Weights of a small transformer language model: width 192, 10.7M parameters.
MLP neurons of a small language model. Each row is named by its layer, matrix (gate and up: input weights) and neuron, and shows model dimensions 48-143. Each number is 128 + 24 x the weight over its row's rms, rounded and kept within 0 to 255. A neuron's up and down rows have the sign that makes its largest values positive.
Before each neuron's rows, "fires in" lists the words (lower case) most often at its 100 highest values on Wikipedia text that the model never trained on. A number after a token or word is its count.

fires in: "of" 26, "film" 7, "all" 7, "sir" 6, "rather" 4, "open" 4
L5.gate155 [143 125 138 124  93 103 126 126 144 119 125 162 167 109 119 133 177 129  76 136 108 107 116 136  88 123 138 115 167 144 143 102 148 123 113 139 101 170 113  85 112 131 147  60 160 100 131 159 151 150 145 130 130 101 152 143 147 104  63 131 139  92 105  75 142 101 120 156 158 153  92 152 115 135  93 120 116 151 157 148 127 118 155 139 110 114 159 128 129 143 129 133 152 117 157 144]
L5.up155 [160 138  80  57 147 119 126 119 123 135 173 170  95 156 127 126 111 132  98 129 151 121 119 103  97 130 126 125  90 130  66 119  98 125 170 121 123 123 123 121 118 173 149  93 143 150 116 147 136 162 148  93 144 129 120 132 113  85 121 145 137 142 126 115 137 135 152 105  96 187 141  96 140 101 136  95 109 113 151 107 142 117 132 149  97 188 124 136 139  82 167 129 129 134 151 168]

fires in: "for" 19, "to" 13, "of" 5, "without" 5, "despite" 5, "by" 4
L9.gate320 [108 128 142 123 115 135  97  99 148 134 148 103 148 126 110 138 152 145 157 146 153 146 165 133 157 154 148 106 163 133  84 138 173  67 110 129 108 124 184 117 101 119 141 149 152 100 114 130 154  97 124 142 137 133 110  99 146 125 128 135 113 123 157 114 191 106 106 118 134 124 132  90 140 138 151 131 158 152 160 160 114 149 152  66 103  85 134 138 134  97 146 122 136 117 154  85]
L9.up320 [ 95 136 164 131 120 133 135 118  84 118 163  98 139 102 138 123  82 140 125 136 116 109 182 135 121 118 130 131 137 170 143 131 144 123  84 102 133 128 123 137 123 157 133 140 139 173 145 114 140 100  84 173 145 133 129 159 152 136 101 149 103 118  87 135 128 123 156 126 104 138 123 110 125 103 150 125 107 127 112  97 148 122  95 143 163 117 158 147 102  91 101 105 121 122 138 148]

fires in: "an" 34, "for" 21
L9.gate750 [101 108 136 112 124 123  97 115 153 153 159 114 130 157 127 132 120 140 151 147 126 135  95 145  91 129 134 131  94 133 129 151 140 139  82 113 110 124 158 132 121 130 127  74 119 108 141 138 125 131 154 162 136  67 112 140 105 109 153 138 153 120 140 122 141 106 107  93 121 137 165  88 181 114 126 122 108 104 108 160 144 136 167 120 154 152 173 103 144  76 151 102 163 109 207 154]
L9.up750 [ 87 110 136 135 141 144 133 138 134 132 162 100 135 113 131 135 135 126 122 127 113 115 168  99 109  84 114 186 132 150  87 163 121 133 112  98 128 113 131  72  99  93 107 125 137 134 140  85 134  97 151 131 110 159 130 172 116 152 129 134 133  79 115 127  78 130 107 125 160 161 135 163 117 148 133 122 154 106 163 132 156 124 128 128 117 115 153  82  86 137 121 136 142 129 133  83]

fires in: "after" 26, "before" 13, "their" 10, "upon" 8
L5.gate898 [117 142 109 182 139 114 141 129 144 114 163 137  68 119 111 145 221 123 129 112 154 103 112 113  72 147 123 162 113 108 153 119  76 123 125 154  67 157 103 140 130 132 107 151 132 113 162 141 129  88 137 143 133 125 137 157 110 150 116 139 150 123 143 128 120 156 157 181 144 112 103 145 133 160 122  96 139 154 132 119 111 111 136  96 151  85 115 121 111 118 144 130 135 107 206 120]
L5.up898 [155 140  75 105 113 137 109 136 100 131 123  88 128  90  45 107 130 147 156 140  98 146 116 154 159 116 136 152 125 105 139 163 140 156 128 108 104 135 134 107 111 109 100 140 142 131 115 115 123 143 156 123 156 138 160 171 124 119 115  94 116 175 132 195 115 105 163 127 115 103 156 157 105 151 120 112 134 120 142  74 119 115 140 148 182 113 107 128 142 102 153 117 154 156 135 128]

fires in: "can" 20, "black" 12, "blue" 9, "through" 7, "throughout" 4
L10.gate791 [128 127 102 133 125 101 140 149 112 161 111 127 131 116 141 139 110 131  94 145 118 174 153 174 128 138 128 153  95 135  89 130 122 131 134 127 165 121 142 115  94 112 114 124  96 113 127 163 118 104 143 118 139 113  94 160 163 130 130 121 152 136 141 135 195  78 141 103 148 135 118 142 141 146 133 159 113 114 107 170 127 117 108 120  91 116 122  94  86 131 110 174 106 102 154 158]
L10.up791 [109  93 126 122 134 111 145 140  96 110 123 220 122 134 147 100 122 125 134 131 158 126 119 126 132 124 150 126 170 153 177 166 149 107  85 128  86 146 135 130 136 111 130 133 107 133 144 145 152 145 109 118 131 144 125 146 168 177 124 152 169 182 128 102 133 131 136 106 129 104  86 159 149  92 100 117 109 139 134 120 133 111 122 139 123 129 154 114 109 159 150 129 138 153 111 153]

fires in: "also" 42, "he" 30, "to" 10, "has" 6
L6.gate980 [141  89 164 126 137 169 142 112 154 197 124 127 151 103 148 139 145 137 146 141 134 159 113 130 103 147 125 143 124  99 115 103 146 105  80 172 138  99 107  92 103 142 100 130 132 145 122 116 122 113 145 125 131 103 135 107  97  93 112 151 152 131 125 146 120 137  80 133 150 152 125 118  96  95 123 161 152  99  77 119 113 111 154 121 105  64 137 140  71 136 149 130 171 116 152 131]
L6.up980 [157 162 121 140 171 117 134 141 142 110  98 163 162 113 140 119 141 145 110 127 161 113 117 123 103 121 127 122 122 121 119 106 146  60 152  84 144 109 119  95 136 127 124 105 143 113 131 155 133 123 195 137 125 149  85 160 131 126 104 129 143 143 172  99 150 144  93  87 168 149 181 151 104 114 166 123 117  86 140  99 124 126 115 131 156 127 127 153  85 117 115 136 156 141 118 133]

fires in: "he" 46, "it" 17, "instead" 4
L5.gate241 [134 110 161 124 128 127 170 153 111 124 125 118  92 111 138 135 123 137 138 151 165 102 145 140 137 149 137 135 200 121 164 177 134 111 127 161 132 151 124  97 112 136 139 112 150 122 116 111 130  95 130  99 108 151  87 146 115 117  78 179 138  89 126 148 126 129 151 129 182 184 153 138 113 117 104 108 140 165 125 115 136 119 138 149 130  91 169 120 101 111 143 143 137 111 146 105]
L5.up241 [112  97 184 121 110 128 135 140 141 158 159 141 112  86 157 142 134 163 152 128 147 109  92 107 148 164 103 119 124 107 134 137 107  89 163 171 106 132 136  90 137 117 138 101 114 144 109 162 167 108 190 117 108 149  90 162 106 145 115 166 135 126 111 147  82 158 106 110 121 111 113 114 145 122 121 123 123 144  96 119 174 129 185 103 101 104 121 128 137 112 118 102 140 128 124 135]

fires in: "to" 18, "after" 18, "for" 10, "following" 10, "with" 6, "although" 6
L5.gate734 [120 138 150 131 113 125 131 134 120 105 147  78 127 135  78 120 124 105 115 147 142 127 119 111  83 127 144 120 129 175 151 168 138 104  90 118 143 143 113 136 120 129 105 112  71  90 159 134 107 101 148 156 141 137 115 167 122 125 105 125  92 137 126 105 144 128 150 135  82  99 159 148 124  93 138 117 124 182 140 157 125  85 128 113 164 117 139 131 118 121 169 194  85 113 158 131]
L5.up734 [133 134 136 128 160 135 159 106 118 107 149  83 132 126 131 129 135 122 156 147 147 138 157 145 114 123 126 167 115 126 138 141 116 152 124 129 110 134 140  66 141 124  80 169 153 130  95 182 145  63 105 114 133 127 104 128 133 161 169 158 157 145 142 112 120 157 123 101 153 113 122 128 133  72 149 111 172 145 175 120 163  97 121 104 148 105 142  95 177 167 163 157 156 159 138 105]

fires in: "on" 61, "through" 7, "throughout" 6, "to" 4
L10.gate544 [112  93 147 145 158 146 143 150 114 168 160 135 141 105 155 135 124 139 145 132 192 148 112 159 127 138 111 127 140 112 139 150 109 134 139 179 138 114  93 120 132 146  91 141 148 106 101 122 139 125  87 153 168 136  91 144 131 136  84 148 151 109 141 132 143 131 135 168 156 123 110 163 137 131 115  93 137 146 118 147 133 138 159 153 126  79 149 126 124 132 142 142 118 122 138 144]
L10.up544 [121 169 147 139 115 111 114 138 123 114 165 108 145 111 140 141 132 121 167 105 121 130  92 122 142 140 160 131 146 117 113 159 152 130 105 150 129 106  86  90  98 140  96 141 105 121 163 108  93 130 111 117 124 134 183 134 127 126 121 144 178 122 158 153 144 122 115 112 150  62 144 119 195 121 115 145 135 172 114 139 157  98 101 131 164 113 145 102 123 123 129 126 175 157 124 100]

fires in: "it" 65, "this" 4
L10.gate286 [120 138 110 153 116 105 102 151 134 191 132 116 118 117 147 118  83 117 161 137 138 128  80 138 119 120 125 153 162 107 167 153 104  92 137 116 157 134 131 122 137 160 107 128 128 114 140 136 117 102 139 120 144 133 111 142 137 147 110 116 127 173 144 140 162  73 140 116 156 152 139 124 145 128 134 137  84 193 141 114 154 108 146 111 101 128 141 106 127 162 120 177  90 110 139 176]
L10.up286 [122 146 137 105 114 142  80 116 114 141 142 187 118 155 121 116 134 145 145  97 133 102 108 173  92 133 135 121 127 140 162 126 159 136 144 121 103 151 118 119 169 138 115 138 151 110 140 146 100 139  90  64  98  86  95 103  76 120  78 158 143  85 110 144 120 161 144  98  85 114 169 142 108 117 122 118 134 153 127 119 173 178 140 100 142 114 152 111 156  87 105 114 126 128 113 163]

fires in: "an" 23, "as" 22, "of" 13, "across" 13, "a" 12, "until" 6
L5.gate275 [133 120 129  98 117 130 135 122 144 131 129 123 106 137 146  74 144 154 110 151 149 106 131 126 139 123 132 114 125 126 146 110 112 125 139 145 125 128 115  93 107 133 130 128 105  93 108  71 100 111 136 114 124 149 125 160 154 126 107 124  74 132 163 143 125 151 141 136 160 141 136 116 111 169  99 119 121 142  95 103 144 131 160 116 115  86 127 110 118 146 156 147 149 120 176 125]
L5.up275 [154 119 125 165 167 127 128 128 116 131 173 115 104 142 128 143 111  72 118 132 131 130 151 117 141 158 102 166  98  98 107 124 128 113 156 163 142 158 145 121 122  81 159  93 118  85 158 103 128 144 151 142 138 109  95 156 147 143 159 115  98 149 106 122 129 119 152 119 123  92 136 112 154  85 177 138 153 105 122 103 128 126 147 126 103 150 115 106  75 102 137 118 113  94 135 151]

fires in: "of" 48, "time" 9, "those" 4
L5.gate107 [118 130 114 100 123 135 127 149 148 122 142 148 120 139 157 113 133 137 138 150 143  96 169  84  66 131 162 110 111 131 168 110  83 127 134 141 160 137 127 181 131 103  97 113  97  93 135 148 138 139 158 141 136 117 136 115 107 139 138 127 157 122 121 114 148 138  88 150 137 138 121 127 132 124  83 130 131 124  94  89 101 101 151  74 131 107 112 131 106 158 203 114 185 114 144 158]
L5.up107 [124 134 116 133 147 151  90 135 121 132 205 109 119 143 124 208 115  93 136 117 147 118 183 161 124 109 130  71  93 138  97 121  90 120 101 131  94 103  81 132 118 163 155 125 116 118 114 133 122 166 146  73 129 107 152 161 160 150 135 137  96 120 127 114 137 102 124 110  89 113 109 116 177  97 114 123 106 149 122 102 105 137 126 121 114 131 140 117  89  89 128 145 104 158 112 137]

fires in: "a" 41, "the" 26, "his" 16, "an" 9, "her" 4
L4.gate840 [126 128 119 107 110 149  73 123 137 143 114 142 159 182 136 137 119 131 127 141 151 146 159  99 100 155 116 130 128 102 132 122 147 188 121 133 169 130  80 139 113 122 143 170 117  83 113 131 104 162  73 132 146  96 130 168 101 115  87 115 142 136 116 134 111 156 147 157 169 160 129 139 118 127 132 116 153 112 141 131 134  96 177 120 116 128 121 107 119 145 141 143 117 166 153 127]
L4.up840 [105 122 125 189 168 158 149 145 165  94 100  80 160 135 148 130 112 155 102 108 123 127 150 148  91 108 135 153 194  94 159 150 115 118 123 118 124 152 150 125 155 153 115 135 144 133 134 110 158  76 131 126 125 145  94 107 114 123 113 119 151 108  95  97 118 120 118 165 134 142 200 137 144 182 143  91 132 133 142 144 100 163 115 116 142 114 152 124  78 105 129  90 126 120 146  63]

fires in: "tv" 17, "mitsui" 12, "different" 10, "efforts" 6, "several" 4, "issues" 4
L2.gate495 [141 117 136 152 153 139 117 132  92 128 140 114 167 136 132  82 122 157 167 144 137 170 105 161  97 139 166 103 136 152  96 110 125 118 141 142 134 100 135 119 115 115 121 121 117 120 136 108 202 111 146 152 174 147  94 112 136 167  86 114 120  97 123 103 151 193 130  98 124 107  95 131 121 110  99 138 109 123 106 123 112  98 139 137 115 116 139 102 124 126 125  91 181  96 134 133]
L2.up495 [135 116 105 169  97 126 107 125 149 122 153 123 129 130 121 121 148 140 125 109 155 141 135 111 111 115 143 137  94 135 116 164  92 105  88 107 101 128 157 150 135 168 148  83 129 113 100 127 158 104 123 179 113 141 128 127 103 134 131 107 179 129 103 141 147 111 144 137 140  85 131 210 121 109 116 123 149 131 125 139 123 102 108 155 152 146 126 119 151 118 167  99 111 114 158 146]

fires in: "after" 31, "before" 14, "like" 11, "with" 9, "without" 8, "by" 7
L5.gate486 [ 92 147 161 144 125 136 137 123 133 128 141 118  90 120 124 170 176 144 128 114 165 153 132 160  99 142 119  89  91  90 171 163 148 108 141 131 107 126 119 120 102 170 158 120 111  67 103 162  99 115 125 167 148 102 126 102 126 106 133 175 124  90 100 130 148 123 107 135 133  93 133 149 120 137 132 104 140 158 119 102 115 127 138  56 122 101 139 121 121 114 147  91 124 131 175 106]
L5.up486 [147 134 103 168 131 161 109 117 126 107 130 136  82 109 105 165 142 133 119 114 164 119 143 110 141 125 123 122 136 134 129 133 124  95 147 145  97 147 108  79 145 136 114 136 133 153 102 124 141 151 103 128  92 175 119 139 146 169 112 161 111 144 114 128 111 129 124 127 139  59 116 199 146 136 145 128 165 142 115 162 146 152 150 139 161 126 150 125 109 126 152 125 166 130 124 101]